From a checkpoint of a small transformer trained on Wikipedia.
Size: 9 layers, width 384, 6 heads of 64, MLP 1536 GELU, vocabulary 8192, 19.2M parameters.
Architecture: LayerNorm before each block, learned positions.
Training: a variant of Adam for these matrices, 675M tokens, 10788 steps.
MLP neurons of a small language model. Each row is named by its layer, matrix (up: input weights) and neuron, and shows model dimensions 128-255. Each number is 128 + 32 x the weight over its row's rms, rounded and kept within 0 to 255. Numbers have three digits each.
A block is one neuron, or neurons of one layer that tend to fire together. Before each block is what it responds to, as a language model described it from the Wikipedia text at the highest values.

Description: The closing == or === markup after a Wikipedia section title such as History, Background or Early life, and sometimes the end cell of a table header row.
L4.up493:114142078116099107057148126187164065097091134162162143155147093097067154091161176191075133206125140103144103100160117147107114144174076117167095124117094139120127114090119132159138185204056133150105116204151099138135141172101166149175051113129133092164123154100099133116153139158145152116145084141121137026097070138150117204101121113113134122091135105101028161131105121113137189116127
L4.up519:197099107155122118109179061137164066127176128115139183142140091149135088080139160169125106090142100150062088189127177135124119128144145130121106173110125141134137140129138144135169130139069123131127104145121114132114106155169150103135089078097131134092093205129129157119174143098144193128159081119194103174142143108164108089165166110130165123176138119159069123096179095161101232128115
L4.up870:221133085103122144162159131133095100085138112092137125192151099160137090150107131108116083104114153082156131123097081077112181122129121098157119103091070206153100171119148092095127113127122131088082119125150096105157152119163135128148127086085078103154130097151113105110171121158129145099149115159156123122151125129103122203146127126116102130096118091089077110057128127123170140166105
L4.up908:184070135133097089100103122088154078135183088123166066117131088103048061104140159147124160129181115117138121134113136107108175089115106095152165081179118118152192164195140085135132118120105129141146069135156147109096081190191131041149110132091079133120134157210144120097099137058135122151111136158196056129154073119177140071102110146173163114149094151069116085101087057171080178103139

Description: Closing equals signs (==, ===, =) that end a wiki section or subsection heading, as in ===Final===, ==History==, ==Gameplay==, often after tables; weakly, decade plurals like 1910s.
L3.up49:156161113125115112098164143082126153146044141119130149149139129130099159089122140148126174159132012173134078090085156124127171111121108115140180055142165135072153096128100067099128109125136130076082091138094108196185104147153069109148152101132198159148074118119147158117100187088189173123153122111134083127137073161165154127062142099153156106150166115101149106149197178135163132179134
L3.up590:111158123102152144090178093147144132112098107137126119110140092153182108098162161162152139141097076126131105071096151118071125134187188109162143167117156210068170113098083091162138119142090156109073103181128072137150068073105129145109105132135157137103175207101136129105147137132125091152118073107159103113135137161116066128132134073127123141145127138078147131091132036195149178146094

Description: The word and (sometimes or) before the last item of a list or coordinated phrase, often after a comma, such as "employers, and", "sex, death, and".
L3.up689:127090151137133123090102178121136116139103164175057134140149157130072149129090112210084168100118133077120107126133107190093135128105111176116157082114164142098138128100104140067157140126140139084137148134136182102215138127173179126097138116137082147148148103096119153080124162115123114102218134116090188116117151145117130164122141121118175117125121154196135114094081163117162108099106
L3.up1482:128137178128129134083119082127092152108111109123143110122145131102078121146171116134116141148130120098057080094084132137150179135096117154099161116130117096167087154131083129136119108130129152167112071105214114156127173122148143162146121112118101184098134107188131033098118123207085113144200131130110138101101107186119140142097137186126165161139165097150108103154137104042131108112162

Description: Colons and similar separators (|, →, =) ending a field label in infobox-style lists or tables, just before the value, e.g. Producer: or Doctoral advisor: or 2005: →.
L2.up143:153159133106113109128168088162111109117097093196156118089068087088126138134152148136141132141127161118128121141134105115148089181117084171099132079148105142157176136173161095120150165152101099089071154136134115178095150176117136135121084171150075071135126127110138137120125112109110107123114160155189131164150097192107165107098124147132147157141131116172134104162177116094114173109159
L2.up349:102104057111182125108112114135077155129118112140141114081140150116114115159176094170092125167143133143147135185118159107103186137157116107120142088049126108106137117186185127138156140140086138061150163096127088109126114151141059152092104111124156096124098203115141122136118122101164135120096095104133117153145118134133077104149119109164198121118136100137156113118170123201127175101125
L2.up539:102124138141169150149158139171153179132100098168090137093157130159110111168120106097111155120133114175187132170132077141104161140175128119102113099077041073115106124092195183115151112127124097078096151117162172106165127194140152099099157189212112093112173131145104107092142064143110090112085099140132058085120109125096100135130113116194171135156121070145188133145162122117084159137117
L2.up540:109148128137116084119117097127092072112072118145134080135151090117143110094144115089112141171183110123105166107141122104080166165184090159141083207131130070085131112110054112225126142105094176149111124120132172129134186148147159142109110161124087100108148151139130066102131126123100078099153168097098135063164151130060122171126158179114108104141140146127141098131145139133149163118142
L2.up690:115110060112167145146162147156102089130109106107132131117109098128132098131143159184152128211116061140084156093123129187132062164134170128174091146123111080114083111128138178157128151106094121136137140083096122180075083116131189129060140079121121177108097219146164109110153129118112125180150149072129089118155156128121075110114148119130155109136130116144141156110141103161141217149106
L2.up1103:119140067122174091139151081144143127110116126093074072131090084152096137148140140147104134113124135156070099094136131129081088179135088116175143158154153075113125135126080173163129117130143086098050142181196154101149171127118166117114153116164153124123092141210120126109170142089116106119163134096115122085109091187122146131091142104132151146148182144181129105123177155126114093112102
L2.up1141:173145130091206103153133129088154155170144122153098125111127103108087098124162123121139164164169135119151116191142109130093145147137108106124141132129185128069151122183187097151117180158032149111166111162142139163135155124129121064121133170157135095113110154172105112120250080090099144130109156139178098125175101146192051077110154107128100148149098115162154140129170121125100130119173
L2.up1380:126138093112156122108134131168166099142056106179122137110093098152086109150150121113178152193150141193138113169128097140132116116129124125103140098171138115120100136089152156148153166151077080116133084113103128143137091168123120153123096158138136147146119144179135078106194110154115120111146161090069047119053111128139139107125146082186158104188143101133151142103093168093153127128149

Description: Mostly " and" (sometimes " or") joining two parallel nouns or adjectives, e.g. political and social, irony and sincerity; also the word piece "tri" inside words such as matrix, nitriles, Katrina.
L2.up93:128123102156130166082203151097205097137075159115108113139121107154085107133095123127064122096105109153139122103138141159142165153145149152168170124113169176070162122140185115183114124108117144116119111129091136122159115116114150126132097117105149138121119139135139137117158091177110162114124116105109107122111142081080124167115131123143138136172177093080081106095097123156123119137136
L2.up290:128132133119139076150129159164130152091122158098049130138143132098147135067140104139060077126103138116100123168160162117138122146147144126192095121092098117163115108187160117155150144154141205107153098168110106120191181119116174149110061160073084149134142103142159138104105159101145154158120087082122121133136093105111108144136111114160119182163131146112101134176194166117123137121136
L2.up403:142117181128161112151128133176106140077058090147123073145100167142110125151087169130057144143163109114126085161145181158104139128154061114098119149104093152142140137139101099123094114118178139079098093128131067093190121150134150104101077142112129164119114172175082159105163110129058156119145091129136155051137144178121145167131140098179109090127100143116159073135125124138105099120097
L2.up479:179127149113159127143110086164124131138123124185087136106114074082142126097132089104145128139114135156184110092129160146150135165061130141147070113102109177186056113172140122126113166133076142109085120105144091133147175165186122102144076118068150168148113127120110130104098139105102133109140099109167138094127110103153176165204094164117116105166135127153092064101096115111131152142151
L2.up512:169109129159152107118195121142118184102111144135123089129085166166087097144075157187112095098167149125098146086118170176180111171080100175113182162119088155121078177149134134160100137150136114117100109173150188103203116069181145108117188098087170122190094131104111043090143163114112123085169128108063141116130093092106144191087089119124161134117180090169097044162115144084139080113107
L2.up743:122128194147130086174203118105127187097129111051106113149136119167085143107098183111127099113143143143110086140059139205162099153069154173135098090071081120101071137158115165137130106119155109115119125152113166139115224107136136092103188132120128174177126108222152167111098114170070051100146092152170110147137121140110157192124124089187124079133145114200074085124113154067128136127096
L2.up865:102141105126099101136109075197087138115084128124160109082095210174092128108106092122095107130182089084197118095167167109167138153131108178200110152156150191142114125178123100181155137090161110124142125119186166104155168088199143081141162178158112136107090124137094084119078166102074131084197131113111149107146123105119147191107083154147202112084128118144114099141100157083140180148109
L2.up1070:155153154154134111134185084178126193087086096121098104108153145173142101128095109159121083120146100115155089115141196148146108166120076171152112105144113127103105135159150084093046145096142149128134120158110131174171155136129178046133066128082179135116174148141152148117117125110100149126175070084147138062090111092158185195036099146104136094116115138128135078142114155125144089182118

Description: Closing equals signs (==, ===, =) ending Wikipedia section headings such as History, Education and Personal life, plus weaker final digits of years and closing parentheses.
L2.up5:125147121075160109131104090076131156141116166085112144100131162122185117074113117110101085157144181180129125153120160147099136110149125121081167124170110085162149150085218118098117098154122185124135098203132158108155146147056137133135111096079176141082171206131130128109124155168118156085094116088140097141162142151144154145146098149154112091129160068148124113077144093047145150112105
L2.up83:107123114123176157060120133139120135162106183199114121148137113147105058100151164199135155177124156127112175142129093123069148174127106125103138150173117143069140143118146162109138127158108135103134130123116116211174061142121168135129151149151138091148168201142106134115121166129076128133086125081126073122093133208108117145109143073180160087132147120152157137094147073089111155144072
L2.up302:132105104132159147081197123101132086139101094100114189135157129116075128153132103206093109154073118130105152111180187158152183115166081145164113106124157107133132142107130135129142141133077134051131051132153104156125073140178207127097079074151138152130135161140145143120087112152130077166108078064142124124087131151090070081160106124140093106119130124112139102091121074114199115124123
L2.up442:090149128045098176110120146137158079116149127106084134132140157153127105112147141134133097152102114093176179092085141120116106118153182136154074127132152180160149135106110118086112117084126110133118101100137151105156091059161150072180077124101132170159078159198141118099154152141164099165115102087077157164150181088114110142102125106147158159143166091076154061077104074093124157119100
L2.up599:140104181120145135183121104037179155121134149124118104146105111114108066100075120150119106166143070135160201157121145121125151131172092128154069029122107104130154161181116114067096130071116095139121134134107101072133194105116089073089117127179090074134133149139133151092126116133160172136126146120177122093120097149144159130160101176147114141148112065101134108124097130155134170155121
L2.up633:127149100132170130124154084101113146087094090108134136141150118121138158072151201167055137170153092138129105075125203138112123106149172116150120134202145161154101141165049145130096095160136103093125067114152109153090058156108147131116137109125138166158090181150133103095117147132155117186124143075125146128168109112143080154133109187094151084142107146125130114115099112084163199164094
L2.up848:165081120128191110107122047040098121148107107141154160113115101133111158072181172213158115119138081181100149141112169094147159165135124119170060076184134102117136160159147119164081154158137157154131096166080076108102144118152155088085083074112131130120111135143147135129122114139083147174117083119145099138140147127127101146069112094138088153177115092119119098150133081142147124138185
L2.up1515:171126114135122072173142081144111172124131111147103162114136126140092179054073123140113100116073134144115059181173158113168157114151147122126142140113156118176157155181123119151141143174099152112141095133128103129078191101148092121119059057104180185106057136137135128114121109095110132154104094076201110102156123176139076075153153106093140081148110141121118147083113062118156128096140

Description: Mostly "and" after a comma, starting a new clause or final list item, as in "2014–15, and the attendance"; also "which", "who", "but".
L4.up343:076137122152154080123162170162166071134168094140151088147077102110124141101123134155138126116089152122188158171097126153068116169132120095149111075049148097105116124089132132127079116106091069121144179141122156086146113123094189141123153107094142178161138161189096099093141050157097127160148076128144178181144116117098123157143141175114180182165170147133095125132133129035122145123134
L4.up486:129109157127128107130179134130193162126117141063119102146113100147107112138073113199071116132086152093081165148128123133120153167111121167143109089175088160155126101118093149169102175147149122089175147142076142140151138101194149109115071109175122164156100143113162150125121151171164167081169138117133128163067115132031142188078154205131145139115147089133108116111090050039134110134111
L4.up1011:080159135112138105118155175133116143096085129111136144155092127154166133155143173143125097159149144147117147179112149157146125164113134174114132105117110108132106140130083100180097222162102070128168117117071158162135112098156180095114101140096085121168175236093165080116173089171058141124114112118131048141072095089146133172084125142157166086131137133111136142122134140110118115134155
L4.up1060:101173122125193143106115152143149113105128150092065097133124137138038114149109141158122138095128093098204110135167164151121125155092139130139159101157129187081104182116102138174133182130152085146193119160115161142151113100140142155177161141149172077176132179140145124121169143128132186077182163108163124123107113131084121144108127112112123182107139165129121083122181081070136149129147

Description: Structural and formatting tokens inside Wikipedia infobox-style lists, such as www in Website fields, the / between coordinate pairs, and bullet dashes or Website field labels.
L3.up1125:178153083115152126105183125118130164085097117128141101136112125126083065144115177162100140071083183168135135184099095127105149096177094083058124079182161118067136168122168142112169148145157153040143149128176133171096122130145080085107086129138120085150147096143145178100153117143152140111112143147144102119111116153155175138116104139100165090099136126089170129177190114154102141138164
L3.up1461:178114121089135132108167117091128138108138155115131114142117103122104077144112218077206138114151114226080110180072058156141099142113120102135079110140096135097119161151170153084144190160154120107126143136118123130128168169197125152132186150136088137115127161098134133112126155157036161135093161169151082095130030157158142103072119152124150155134119099200131117103121114087098083127093